Weights of a small GPT-style language model, trained from scratch on English Wikipedia.
Size: 8 layers, width 256, 2 heads of 128, vocabulary 2233, 7.48M parameters.
Architecture: LayerNorm before each block, untied embeddings.
Training: a variant of Adam for these matrices, 142M tokens, 8674 steps.
MLP neurons of a small language model. Each row is named by its layer, matrix (up: input weights) and neuron, and shows model dimensions 80-143. Each number is 128 + 32 x the weight over its row's rms, rounded and kept within 0 to 255.
Before each neuron's rows, "fires on" lists the tokens most often at its 100 highest values on Wikipedia text that the model never trained on. A number after a token or word is its count.

fires on: " He" 39, " of" 13, " For" 8, " for" 7, " two" 6, "%" 5
L3.up733 [176 150 115  99 163 188 122 187 121  97 139 120 175 133 120 124 166 139 144 202 130 173 145 206 141 112  50 122 135 107  74 125 153  48 149 112 171 124 103 126 124 136 114 111 116 101 128  92 104 197 138 138 151 126  90  82 147 134 152 135  96 159  81 129]

fires on: "6" 24, "199" 14, "198" 7, "200" 7, "195" 7
L3.up794 [131  90 133 122  94 109 142 115 118  73 126 130 177  90 155  83 121 134 149 149 141 176  85 141 168 126  78 122 115 149  72 112 120  96 106 110 151 122 117 165  91  90  82 117 134 198 116 175 115 122 103 183 148 122 119  98 159 140 175 118 144 150 155 115]

fires on: "\n" 63, "|" 5
L3.up60 [143 108 149 112 176 106 137 177 195 138 152 131 165 110 156 136 149 125 145 176 109 122 178 191 115 125 106 111 119 154 135 154 108 135  66 131 114 193  99  95  39 119  96  83 100 152 145 143 152 124 147 141 144  93 107 154 170 135 172 109 123 138 172 113]

fires on: "\n" 28, " by" 17, "200" 6, "ail" 5, "\n\n" 5
L3.up893 [114  27 145  84  87 145  99 142  96  91 107 123 171  97 131 110 131 121 180 148 203 176 160 141 134 131  83 129  88 116  83 126 127 129 101 133 128 131 120 142 124 159 123  96 121 201 150  76 113 197 147 170  94  74 147  95 170 121 168 124  98 162 185 163]

fires on: " p" 46, "D" 8, " All" 6, "200" 6
L3.up419 [161  54 147 103 100 105 122 210  63 129  97 120 117 159  97 114 112 136 125 145 207 130 100 107  46 169  66 101 122 179 130  86 149 148 159 137 131  96 120 134 102 141 141  74  91 195 148 137  75 128 187 106 168 102 143 170 199 156 141  63 129 166 167  54]

fires on: " (" 14, " g" 12, " At" 11, " with" 9, " \"" 8, " a" 8
L3.up616 [121 145 140 115 152 119  92 108 104 151 163 129 180 131 224 131 129 136 160 143 136 134 125 155 192  88 116 174 131 194 140 120 211  96  84 148 174 168 146 121  85 210  80 143 123 114 195 102  92 155 108 120 180  95 118 107 134 117 138 105 136 165  88 129]

fires on: " Em" 19, " em" 13, " en" 13, " En" 9, " im" 7, " Am" 4
L3.up226 [185 127 107 110 176 129  99 132 114  45 115 111 155 143 128  97 141 157 160 174 100 107 133 107 176  87 104 145 134 156 111 150 172  62 125 101 112 156 124 134 125 188 134 128 160 171 149  77 155 127 112 184 147 104 144 108 132  84  77 123 177 156 152 127]

fires on: " John" 20, " from" 11, " by" 11, " William" 8, " |\n" 8, " Jack" 4
L3.up737 [108 119 158  67 153 138  98 102  84 137  76 119 183 139 139  98 118 102 144 129 153 147 109 140 200 143 138 169  94 156 174 150 149 110 118  86 106 169 131 122 167 118 130 147 119 129 149 143 124 124 150  69  96 141 163 139 154  57 162 117 122 113 104 181]

fires on: "w" 14, " when" 9, "200" 9, " that" 7, " h" 6, "198" 5
L3.up507 [141 176 113 111 113 168 167 107 117  91 160 133 152 139 157  78 111 143 129 166 156 130 137 144 161 149 109 134 161 125 120 143 147 106  94 158 113 132 124 103  94 127 149 129 123 155 125 151 137 137  67 133 124 161  47 100 168 133 139 132 133 111 217 102]

fires on: "ed" 20, ":" 17, " h" 12, "th" 7, "H" 6
L3.up986 [148 148 159  84  98 106 124 108  35 106 158  80 147 113 144 124  48 186 144 106 135 126  82 135 159 169 136 151 157 140 168  88 133 163 112 167 187 118 105 105 125 130 136  87  56  80 142 130 191 110 204 108 132 125  86 115 184 144 167 108  95 155 104 114]

fires on: "201" 24, " ag" 11, " |" 9, " (" 9, "200" 7
L3.up574 [140 138 164 163 137 113 109  92 125  81  96 199 120  77 177 110 122 110  88 156  88 217 150 137  87 127 126 103 118 159 169 159  93 144 150 188 104 120 158 116  65 164 122 155 111 162 137  83 149 165 144 143 126 118 105 150 116 124 124 116 121 120 154  88]

fires on: " –" 33, "ics" 13, "s" 13, " C" 11, " World" 5
L3.up633 [144 125 197 100 129  82 110 111 104 138 105 129 167 123 149 107  73 126 193 150 139 182 166 112  80 110 121 125  87 183 180 167 111  85 116  95 172 129 169  94 176 146 124 129 134 188 157 151 154 109 164 152  63 141 156  75 170  78 163 150 143 175 100 137]

fires on: "otes" 19, " Total" 15, "ebs" 12, "itle" 9, "andid" 7, "osition" 6
L3.up609 [139 173 122 122 153 122  74 137  77 125 146 129 159 138 131  80  87 131 147 162 127 151 123 148 137 116 107 189  95 140 142 139 156 159  58 123 148  80 163 114  91 147  82 139 119 116 183 108 103 192  22 115 116 106  91  98  96 117 127 188 168 104 194 102]

fires on: "." 19, " le" 15, " ra" 13, " se" 10, " organ" 4
L3.up250 [152 221 154 112 159 109 154 100 116 164 144 145 150 113 126 128 147 132 136 182 126 150 148 155  90 121 141 189 142 127 144  67  78 110 120 114 191 144 112 153 145 150  92  89 125 104 145 116  52 140 145  83 119  93 118  84 104 103 158 142 203 134 111 113]

fires on: " a" 14, " can" 14, " –" 12, " |" 11, " ex" 7, " or" 5
L3.up310 [149 118 173  92  82 155 107 148 173 148 141 115 142 148 153 116 131 149 178 113  79 143 143  80 154 143 184 130 164 165 153 160 146 157 119  68  73 137 155 115 113  98  58 141 139 197 202  65 168 151  96 193 107 105  50 108  97 113 109 121 156 131 146 149]

fires on: " st" 25, " St" 22, " he" 12, " May" 9, " re" 6
L3.up38 [168 116 147 121 115 157 137 127 132  35 141 195 113 193 197  76 126 115 123 102 135 149 148 132 162 122 114 129 157 175 105  95  64  84 129 139 106 176 138 101 134 151 160  82 137 152 127 110 129 116 177 130 125 115 104  92 159 124 104 136 180 170 181  88]

fires on: "\"" 24, " " 21, ".\"" 10, "°E" 5, " the" 5
L3.up99 [154  85 141 108 208 134 134 170  73  95 131 122 127 140 177  62 127 127 111 123 216 143 142 113 148  37 181 146  98 153  91 175 100  86  98 174 145 110 123  91 130 117 103 114 157 148 150 164  89 155 150 132 136 128 119 111 193  96  97  89 162 114 111 130]

fires on: "born" 21, ")" 19, " from" 11, " born" 10, " In" 6, "In" 5
L3.up253 [ 89  97 131  90 107  92 101 138 114  93 135 187 120 147  79 151 153 171 149 175  77 116 168  73 166 120 157 189  81  74 101 105 113 172 122 167 136 124 109 102 106 101 136  86 103 133 158 132 121 133 115 140 106  82 145 125 199  86 159 104  76 151 125 119]

fires on: " c" 77, " =\n\n" 10, "==" 6, " e" 6
L3.up290 [183 124 161  98 148 140  98 138  91 160 143 144 171 130 110 112 164 138  98  86  55 158 147 142  69 121 154 145  58 133 100 135 140 127 104 128 165 144  55 110  92 150 101 171 126 123 135 144  61 145 130 142 157  84 196  71 163 137 146  96 185 112 128 156]

fires on: " they" 34, "s" 13, " They" 8, " also" 7, ")" 6, " he" 6
L3.up28 [178 155 112  96 133 107 131 107 137 128  97 127 172 108  86  95 174 154 121 195 105 166 142  99 112 113 134 132 146  94 125 106 123 116  80 118 157 178  97 152  93 113 128 127 121 121 176 108 132 167 101 146 140  97  92 123  93 100 148  92  62 171 120 117]

fires on: " o" 13, "m" 13, " t" 11, "he" 10, " cent" 6, " al" 5
L3.up288 [123 121 164  56 126  56 162  85 143 106 133 183 118 159 207 135 171 135  83 151 186  94  80 109 138 113 130 222 117 141 136  60 173 134 115 150 124 181 111 155 144 159 163  56  80 113 145 202 170 135 160 104 173 165  91 110 196 109 157 116 171 176 133 138]

fires on: "-" 24, " d" 15, " " 10, " a" 10, " sh" 7
L3.up524 [136 126 149 130 188 118  90 206 120 106 137 161 152 134 157 139 141  86 160 146 123 150  94 169 178  73 136 207 162  83 144 104 171 115 115 101 165 120 121  39 136 149 126 137 100 163 143  74 109 155 118 109 200 119 101 105 156 141 147 148 120 172 101  73]

fires on: "ight" 23, " be" 9, "age" 9, "ack" 9, "ove" 6
L3.up499 [145 146 151  92 197 123  82 121  91 168 154 178 154 145  99 144 163 170 137 144  64 124 161 101 102 108 133 112 143 134 145 135 119  99  80 103 238 184  80 117 101 168  48 167 126 111 135 169  97 160  88 140 184  69 126  72 174 119 109  95 145  93  89 113]

fires on: " who" 26, " they" 13, " n" 10, " we" 7, " he" 6, " her" 5
L3.up600 [171 146 104 154 100 111 147 136 124  97 113  70 115 145 150 147 150 117 122 167 132 247 135 150  91 158 114 140 134  90 119 162 139 151 135 115 143 154  94  86 117 108  26 119  82 109 144 117  67 151 116 131 125 122  65 119 161 120 154 133 123 145  85 109]

fires on: "\n" 20, " final" 14, ")\n" 10, " (" 9, " last" 6, " Gr" 5
L3.up56 [157 113 130 112 175 115 119 162 163  65 105 112 126 118 180  98  73  82 133 178 116 203 159 169 114 101 134  99 144 139 121 132 120 159  94 145 113 200 137 113 107 184 121  97  99 149 147 119 141 101 144 129 107 118 122 137 111  85 116 153 149 171 132 100]

fires on: " who" 18, " al" 13, "0" 11, " also" 8
L3.up195 [127 124 149 107  97 117 152 149 147 135  95 116 160 142 200 132 161 105 148 149 141 129 147 127 146 132 107 176 106 156 120  92 121 142 104  80 160 129 134 130 105 125 114  86  71 121 132 204 144 171 185  92 164 117 127 152 155 102 169 124 133 126 175 119]

fires on: " in" 15, "\n" 15, ")\n" 13, " first" 9, " /" 6, " All" 4
L3.up223 [117  65 136 114  80 135 154 147  99 118  95 169 178 173 109 115  81 140  91 170 160 187 136 175  55 154  48  75 110 159 109 130 119 180 115 154  98 130  75 129  69 137  98  77 133 172 117  81  99 134 167 132 148  88 146 117 145  97 179  68 135 154 110  94]

fires on: "-" 33, ")" 14, ":" 14, " place" 9, ")\n\n" 9, " an" 5
L3.up101 [117 110 182 171 132  71  96  98  73  85 184 128 106 100 162 112 105 150 164 145 172 108 153  79 140 133 142 197  80 149 124 165 128 149 125 107 134  63 152 160  67 148 146 114  91 154 132 137 121 204 152  64 111  93 132 109  96 108 161 139 136 134 117 143]

fires on: " ev" 20, " as" 14, " g" 8, " t" 6, " then" 5, " be" 5
L3.up179 [170 130 142 116 152  70 112 135  68 129 116 161 151 170 106 152 129 167 119 128 156  80  98 136 101 135 109 171 132  95 109 149 130 177 117 101 196 177 110 155 152 134 112 110  78  95 137 172 180 137  99 161 146  82 102 179 139 133 129 112 124 122 114 119]

fires on: " d" 33, " f" 26, " int" 11, " D" 5, " w" 5
L3.up198 [188 129 138 155 118  48 107 172 112 126 199 141 201 151 123 118 147 122 136 135 112 161 130  99 116 135 177 114 162 153 169 157 121  90 139 116 164 196 104 105  86 115  58 147 121 215 184 134 125 144 166 102 182 105 113 155 114  94 101  81 185 178 136 116]

fires on: " p" 38, "v" 6, " exp" 5, " prov" 5, " v" 5, " st" 4
L3.up685 [107 133 111 126 141 104 130 142 133 140 154  92 135 121 127 127  64 131 136 153 142 140 108 146 177 103 123 163  89  80 108 127 132 143 106 150 170 140 130 149 119  91 125  73 115 139 147 115 130 172  95 198  77  76 135 130 147 118 130  21  89  97 156  93]

fires on: " such" 22, " g" 15, "h" 14, " h" 9, "th" 9, "g" 7
L3.up74 [138 136 106 103 157 107 122 103 104  69 145 127 165  86 155 130 114 167 140 116 162 148 108 116 166 109 146 161 160 113 210 131  93 150 149 179 154  80 146  84 140 124 141 111  81 122  92 159 178 155  98  51 141 129 120  87 146 142 152  84 132 144 119 112]

fires on: " A" 38, "8" 15, " La" 13, " e" 8, " so" 6, " Wh" 5
L3.up561 [ 79 127 161  94 175 172 104 191  94 158 152 144 146 146 140 143 133 183 165 145 169 125 146 154 190 189 170 164 144  97 138  75 156  75 100 100 168 154 132  78  83 143  47 169 129 126 114  86  96 164  86 156 136 130 141  95 195 131 124 127 171 122 116 152]

fires on: " comp" 17, " res" 13, "–" 10, " Pro" 9, " pro" 8, " Res" 6
L3.up392 [171 188 149  71 112 121  91 141  89 164 121 135 172 162  91  95 108 111 129 153 169 140 135 142  83 149 128 148 124 123 158 100 118 102 102 119 128 116  93  59 176 142  88 141  95 169 198 121 152 111 164 136  78 115 172 111 169  83 160 156 124 125 125 117]

fires on: "," 38, "-" 18, "ive" 9, "22" 5, " played" 5
L3.up245 [123 105 160 119 150 132 141 159  81  76 152 121 164 129 136 123 147 161 169 146  62 108 116 133 124  88  95 158 108 167 115 138 160 114 169 146 133 129  65 123 206 105 112 146 116 136 129 162 102 130 222  96 159 161 143 188  94 122 178 100  88 156 122  94]

fires on: ":" 26, "0" 15, " in" 13, " (" 7, "2" 7, "1" 6
L3.up608 [157  63 125  78  87 111 166 161 129  59 144 132 115 118 174  70 151 147 142 163  88 114  85 139 133 138 123 122  76 129  90 149 179 162 116 170  87 169 144 123 118 139 159 182  77 109 122 208 117 126 162 116 101  87 174 173 147  98 157 117 115 139 135 115]

fires on: " (" 46, ":" 10, " and" 7, " •" 7, "," 7, "):" 5
L3.up36 [ 88 164 143  97 150 110  76 122 162 118 148 122 166 165 185  56 173 141 114 158 129 159 140 215 128 139 148 155 113 164 110 140  90 150  93  86  93 170 136 123 110 189  84 151  69 144 159 105  87 191 120 113 112 103 100 106 110 112 167 132 128 142 109  95]

fires on: "\n\n" 24, " •" 14, "\n" 10, " new" 7, ")\n\n" 6, ":" 5
L3.up923 [131 125 156  86 137 140 115 180 146  66 134  91 110 117 146 116 158 156 104 194 169 191 129 139 132 120 101 124 109 164 131 136 126 151 110 105 115  96  69  70 103  82  85  96 132 231 172 127 116 143 155 137 124 116 133  33 120 129 177 170 110 161 174 105]

fires on: " f" 17, " sp" 14, " of" 10, " by" 7, " village" 6, " round" 6
L3.up220 [152 170 141 125 106 108  78 128  69  72 152  88 110  76 121 148 134 148 144 122 103 112 179  93 120  92 160 124  95 143 156 187 136 132 119 138 129 153 161 122 119 164 150 161 123 123 140 105  84 117 125 148  90  98 156 173 163 140 124 136 195 118 149  71]

fires on: " re" 20, " there" 14, " em" 10, " en" 9, " se" 9
L3.up260 [ 79 134 103  96 205 122 122 140 136 101 214 155 181 108 140  89 167 123 142 160  83 124 118 106 132 119 114 175 125 119 151  81 153  92 110 115 187 163 150 113 113 160 131 148 114 152 161  98 147 124 114 136 189 136  90 125 164 120  98 118 137 157  92 117]

fires on: "1" 38, "2" 16, "," 14, " Comm" 4, " War" 4
L3.up618 [ 84  82 187 159 162 110  91 161  61 113  84 118 150 159 151  82 181 156 162 123  95 133 117 135 150 113 130 111  99 176 190 159 105 157 138  67 121 136 106 119 126 163 140 119 111 146 176 153 145 119 151 126 114  84  97 139 169  79 178 130 204  72 122 127]

fires on: "2" 38, "1" 17, "3" 12, "4" 12, "5" 7, "6" 4
L3.up1013 [127  80 138 125 136 139 130 154 101 146 100  84 156 149 124 115 169 127 119 146 101 171 136 134 104  76 109 139 104 184 144 118 143 107 106 137 132 137 134 103 110 137 129 129 141 185 212 141 175 219 162  93 116 157 105 114 142 106 126 128 188 126 123  51]

fires on: " and" 47, " /" 15, " |" 10, " c" 8, " or" 4, "'s" 4
L3.up833 [ 83 161 126 116  92 138  85 116 171 151 157 130 236 111 160  96  94 163 106 157  50 131 120 162 164 104 128 133 126 139 102 133 123  77 113 100 126 124 145 189  50 152 109 103 158 202 127  94 145 162  82 143  87 127 103 100  90 114 167 118  74 181 111 126]

fires on: "C" 33, "c" 14, "A" 13, "ec" 7, "stit" 4
L3.up485 [116 194 135 180 129 141  91 207 114 123 130  99 172 130 146  65  84 170 175 148 151 155 130 150 105 155 124 185 107 164 107 144 112 163 155 102 106  90  51  70 153 140 120  77 114  77 107 142 121  98 157 122 167  74 185 111 135  88 152 101 136 117 137  84]

fires on: " ch" 23, "," 16, " as" 9, " pr" 6
L3.up426 [160 174 170 159 136  95  88 167 142 105 146 165  78  97 163 124  65 180 172 134 119 113 176 139  83 219  92 124 103 157 122  98 162 132 166 132 133 156 102  99 108 122 124 137  48 122 174 125 145 106 119 146 175 105 164 104 150  89 120 127 173 134 212 100]

fires on: " In" 30, " sub" 19, " ob" 17, " Val" 9, " Par" 5, " im" 5
L3.up1020 [156 124 172 129 142 115 138 185 140 113 146 161 184 159  96 117 139 184 121 151  81 168 127 114 134 125 171 163 123 113 181 120 142 131 115 184 127 171 109  81 142 102  90 110 114 187 171 102 129 123 181 142 149  31 100 113 151  77 101  85 155  74 145 115]

fires on: " f" 42, " h" 17, " em" 6, " m" 6, " larg" 5
L3.up353 [106 169 175 124 194 109 157 129 135  57 151 142 194  31 133  85  98 137 147 138  93  68 188  90 117  72 149 147 139 122 121 149 157 108  94 139 183 178 144 177  75 101  98 160  86 150 113 137 126 188 119 110  68 127 110 102 119 134 127  93 118  95 141 128]

fires on: " be" 13, " so" 11, " with" 10, " and" 9, " t" 7, "ough" 5
L3.up480 [111 181 172 154 174 147 151 154  78 176 144 139 124 104  80 161 153 139 158 155 117 112 148 176 125 155 168 190  79  35 102 131 118 179 117 130 165 103  71 141  76 146  57 193 100 126 131 109  88 166 124 186 155  79 127 146 119 141 137  62 107 112 111 104]

fires on: " " 59, " that" 11, "}" 8, " and" 4
L3.up249 [ 79 158 140 149 140 150 151 112 138  74 156 111 104 132 151 131 210 154 110 179 153 134 116 150  67  59 144 139 164 174 155 150  77  99 118 110  85 188 124  91  82 241 134  95 109 184 113 136  83 105 111 134  78 116 109 140 125 127 126 175 137 155 122  82]

fires on: " After" 14, ".." 10, "\"." 10, ")." 9, ".\"" 8
L3.up992 [108 165 113  82 170  95 161 119  87 140 159 216 145 152 154 124 106 134  77 153  55 105 136  80 179 124 146 180 113 138 126 100 131 104 113 149 197 173 156 124 148 142  64 106 130 111 125  90  64 139 157 123 161 104 112  82 122 108 112 131 186  95 106 126]

fires on: " ab" 26, " inst" 12, " round" 10, " " 10, " cap" 6
L3.up336 [ 96 146 155 167 143 126  53 153 111  92 127 120  95 125 123 137 137 156 124 157 101 102 137  92 177 113 128 201  71 102 216 115 178 141 133  71 126 106  85 162 133 183 110 110  58 163 154 120 160 122 175 173 104 119 136  98 146 136 148 162 189 110 148 130]

fires on: "7" 17, " she" 16, " by" 8, "9" 7, "4" 7, " She" 6
L3.up946 [ 68  89 163 147  80  84 113 159  87 135  92 112 142 136 193 121 143 129 127 151 162 173 104 146 108 161 106 129 146 185 115 158 117 137 162  50 116 100 108 146  93 147 123 126 110 166 139 146 179 140 109 174 145  73 143 128  97  87 168 106 173 108 172 144]

fires on: "2" 28, "3" 24, "4" 18, "1" 17, "5" 9
L3.up285 [135 118 130 152 125 157 143 199  52  92 141 151 123  63 157  75 170 204 151 165  96 120 120 157 140  82 113 121  87 148  97 113  83 146 133 123 148 129 170 104 125 164 129 114 109 171 125 186 100 127 104 129 128 117 133 130 107  87 125 120 188 172  99  51]

fires on: " st" 24, " by" 23, " St" 7, " ch" 6, " def" 4
L3.up17 [158 158 174 140 145 163  83 137  83  87 134 140 155 135 166  49 108 133 160 136 119 174 116 122 155 163 163 132 148 208 105  94 142  90 129 115  95 161 175  79 111 141 164 128  62 145 127 159 149 139 111 144 164  99  91  93 111 116 124 117 152 138 196 117]

fires on: "\"" 17, " series" 16, " line" 8, " ship" 7, "$" 6
L3.up673 [150  78 112  77 127 153  69 133  84 118 221 136 161 142 129  75 119 169 183 127  80 149 108 101 149 125  96 133 140 145 150 138 148  40  86 130 111 205 113  95 124  94 120 151 133 104 179 172 107 136 124 137 158  77 114  92 101 153 136 175 212 164 144 150]

fires on: " a" 52, " " 17, "st" 5, " r" 4, " over" 4
L3.up1004 [135 109 149 161 154 194 107 195 111 125 112 144 104  92 138 151 162 102 156 130  71 137 119 136  97  98 142 154 118 117 111 112 187 160  99  86 165 141 117 112 105 101  74 109  82 170  85 176 160 132 142 121 135  99  86 154 156 148 133  97 103 114 177  88]

fires on: "3" 15, "4" 12, "5" 10, " later" 8, "192" 8, "2" 6
L3.up178 [ 74 122 121 177 141  91 104 192  76 121 159 164 110 109 180  94 121 184 185 113 123  96 161 112 198 111 181 104  60 149 102 103  97 120 131 110 143 129 146 138 123 188 111 129 119 107 104 187  76  49 137 123 177  91 134 148 162  98 112  74 227 140 164  87]

fires on: " de" 22, " announced" 10, " made" 7, " del" 7, " he" 7
L3.up464 [152  79 140  93 162 126 185 139  81  55  88  68 164 173 169  76 203 141 154 145 129 141 120  72 126  66 157 147 174 255 105 154 142 106 138 137 150 138 142 115 131 168 148 118 148 193 195 117 128 174 114  80 154 147 140  89 149  79 126 138 209 154 126 142]

fires on: " |" 84, ":" 7
L3.up684 [139  55 130  64  74 148  50 156 129 121 149 147 172 175 160 113 128 160 107 164 177 147  96 136  94 141 115 163  95 186 167 128 113 109 111  87 136 116  74  96 127 145 143  78 117 146 145 158 145 110 195 184 132 115  98  73 111 170 155 134 111 169 165 124]

fires on: " it" 15, " that" 12, "-" 12, " and" 7, " g" 6, "0" 5
L3.up221 [ 93 173  80 107 115  91 145 127 162 119 110 124 140 167 201  89 128 143 112 129 153 137 100 185 133  88 103 157 166  68 170 169  91 104 133 113  65 133 100 146  50 114 108 165  99 156 138  86 132 154 149 167 120  94 111 151 121 130 137 111  88 150 120  98]

fires on: " &" 23, " and" 15, "ural" 10, " b" 5, " family" 5, "f" 4
L3.up635 [149 127 102  93  95 129 130 160 105 128 133 195 147 137  83 129 107 119 107 171 143 139 121 161  93 124 130  92 114  91 141 148 109 147  98  97  85 151 138 113  74 104 113 105  89 167 151 128  70 179 172 146 158 140 112  64 153 116 141 132 195 123 167 135]

fires on: "," 31, " –" 23, " -" 19
L3.up65 [137 196 168  59 125 129 106 122 131 136 177 118 127 127 154 132 109 149 141 140 139 150 169 135 153  78 123 175 141 152 162  76 106 100 121 128 165 133 158 133 123 190  53 129  73 167 100 113 135 183  89  80 127 151  96  86 147  93 143 135 112 130 146 123]

fires on: " w" 23, " do" 14, " " 7, "ed" 6, " th" 5, " Go" 5
L3.up823 [110 136 163  76 139 156 139 170 132  92 121 175 151 128 158  84  93 111 196 156 104 114 179 101 178 167 133 138 125 177 105 160  77 134  90 149 104 148 132 107  85 111 153  78  99 174 162 132 160 190 100 141  64  94 129  87 187  80 107 125 177 161  85  99]

fires on: " |" 32, "," 25, "1" 7, " up" 6, "2" 4
L3.up785 [131 105 184  74 135 113  78 145 102 136 123 205 121 112 142  85 131 150 162 111  80  88 139 164  73 101 123 147  86 194 119 128 100  96 131 128 194 142  97 124 116 106  80 181 124 111 121 115 102 112 100 203 137  69 192 101 115 129 158 146 194 105 135 124]

fires on: " (" 31, "ood" 12, "ebs" 11, "ies" 10, "us" 5, "ony" 4
L3.up667 [133  95 130  89 143 119 129 161 128 160  97 162 165 167 137  99 118 179 111 131 101 196 106 163  95 130  76  99 128 116 119 138 114 199 140 179 101 102 164 153  88 190 121 108  98 147 136  90  58  96 131 145 146 148 163  55 108  65 125 103 161 166 129 155]

fires on: " as" 38, " adv" 8, " election" 7
L3.up537 [135 157 137 114 104  94  78 140  99  89 139 170 132 114 165  70  75 130 135 168 138 145 180 126 139 134 112 144  99 158 129 165 141  94 118 156 123 107 123 107  90 182 125  63 146 127 160 128 133  83 144 157 149  94 151 128 139  90 178 161 149  96 213 147]

fires on: "4" 12, "0" 11, "6" 10, " record" 8, " add" 6, "7" 6
L3.up292 [ 88 127 188 148 128  75  85 164 145  74 151 158 105  88 177 124 112 116 166 126 132 160 125 124  94  93  79 118 120 190 126 130 109 121  93 106 128 126 142 148 147 145 180 114 128 186 117 180  97 158 197 126 117  96  77 157 125  82 153 123 178 146 177 153]

fires on: " de" 24, " Be" 14, " De" 13, " del" 12, " en" 6, " Ed" 6
L3.up657 [ 98 116 133  78 185 145 102 138 132  65 140 131 141 160 163 108 156 137 188 144 166 124 133  57 169 146  97 154 123 189 108 161  90 109 123  77 127  99 139 135  61  89  91 141 124 212 170 172 116 154 148 104  84 119 144  77  87 119  97 150 134 161 153 167]

fires on: " The" 41, ")" 10, " They" 5, "ation" 5
L3.up171 [133 116 122 139 184 145 184 197  68 109  81 183 134 188  98 126 102 131 181 157 174 154 180 101 166 137 120 167  99 132  78 115 169 110  73 154 199  79  91 125 119 109  99 132 138 116 163  83  71 184 102 133 137 125  96  49 156  79 138 129 112 117 108 136]

fires on: " t" 14, "if" 13, " se" 12, " its" 10, " their" 9, " exper" 6
L3.up410 [105 159 188 108 115  76 163 177  81 162 132 170 136 153 121  71 169 103 105 169 130 176 134 167 108 209 123 115 132 109 113  80 104 115 121 130 173 140  97 112 124 177 125 109  98 125 162 125  84  89 156  88 187  53 105  83 149 106 164 115 125 130  96 149]

fires on: "0" 19, "A" 11, "E" 9, " |\n\n" 5, " v" 5, "D" 5
L3.up941 [171  44 122 119 165 161  97 164  16 133 117 121 122 157 137 112  95 145 136 128 129 163  64 146 123 160  99 160 111 146 115 105 166 124 108 135 145 137 135  64 107  71 101 210 137 162 123 138 125 128  96 121 140  71 200  80 125 128 153  77 139  72 116 144]

fires on: " which" 17, " It" 14, " not" 9, "." 7, "\"" 7, " that" 7
L3.up94 [108  71 130  73 141 113 146 121 113 127 125 184 176 127 132 120 113 151 129 142 157 165  92 116 154 138 127 165 130 119 135 103 128  79 100 150 174 150 109  75 141 188 120 150 116 121 186 151 106 141 106 119 130 147  79  73 146  69 140 152  94 143 109 114]

fires on: "ian" 22, "2" 22, "3" 19, "5" 10, "4" 9, "1" 4
L3.up409 [145 205  80  11 125  66 193 151 117 122 121 135 145 116 118  88  44 153 178 156 185 144 169 133 127 135 122 138 125 174 117 149  99 147 154 173 161 195 162 132  95 150 122 150 138 112 138  96 132 129  96 149 117 140 144  44  72 116 130  78 150 166 126 116]

fires on: " C" 47, "C" 8, " them" 4, " Born" 4
L3.up397 [135 149 175 113 123 119  68 141  85 166 118 190  93 125 143 115  87 174 134 164 116 115 132 133  84 125 165 144 144 146 141 147  99 181  70 141 152 103 148 114 158 242  79  64 125 170 133 130 118 190 158 177 152  73 145 124 177  84 127 122 123 104 140 153]

fires on: " wh" 15, " at" 12, " out" 12, " up" 9, " att" 5, " south" 4
L3.up679 [110  84 175 117 183 144 134 186  52 119 171  96 103 164 160 107 152 160 171 133 107 136 113 161 172  98 138 133 140 122 115  81 162 125 106 174 147 176  89  89 161 162 144  86 111 144 138 126  99 132 112 114 120  84 156  71 215 102 117 149 209 141 129 157]

fires on: " |" 17, "ist" 10, "ix" 8, " gen" 7, "om" 7, " to" 7
L3.up393 [ 96 130 144 109  90 164 129 104 143 121  89  90 135 172 140 130 109 111 157 131 218 208 139 159  81 140 144 191 105 108 194 169 126 118  85 134 107 126 116  80 129 150 138 132 111 119 139 117 120 126 146 106 147 162  92 126 144 146 182 130  83 180 155 128]

fires on: " he" 33, "E" 13, "A" 12, " program" 8, " fin" 5, "adu" 5
L3.up830 [162 155 139 147 181 124 100 160  29 161 176 149 147 136 129  80 112 145 185 151 131 181 133 124 127 147 135 118 146 155 110 137 134  87 118 153 163 120  70 124  83 182 148  89 122 121 128 101  95 144 125  72 181  87 189  67  72 109 118  88 128 120 132 108]

fires on: " a" 18, "1" 9, " help" 8, " H" 8, " main" 5, "2" 5
L3.up610 [186 159 123 111 198 140  93 177 112 130 147 173 146 104 150 115 121 162 178 144 102 102 116 135 125  68 145 134 131 152  68 114  81 140  95 151 128 185 114  98 147  43 106 161 157 135 157 135 124 103  61 196 105 160 147 130  61 111 129 113 188 113 137 126]

fires on: " |\n" 26, ")\n" 22, "\n" 7, " First" 6, " All" 6
L3.up693 [145  98 160  77 211  96  77 140 121 104 135 160  89 103 129 104 158 121 127 153 152 118 143 150 113 110 104 124  78 190 114 151 144 144 106  85 170 165 146 113 104 144 145 135 103 114 166  84 150 171 138 163 123 116  78 141 177 140  98 117 184 168 127  94]

fires on: " (" 38, " e" 7, " who" 6, " and" 6, " al" 5, " ar" 4
L3.up788 [183 177 149 128  96 143  66  96 132 138  99 186 152  72 135 126 131 141  97 144  96 152 102 166 143 157 131 137 115 130 117 172 101 104  88  93 108 131 146 119  98 168 114  85 115 201 147 134 101 177 100 130 101 133 154  80 140  81 129 113 169 134 116 149]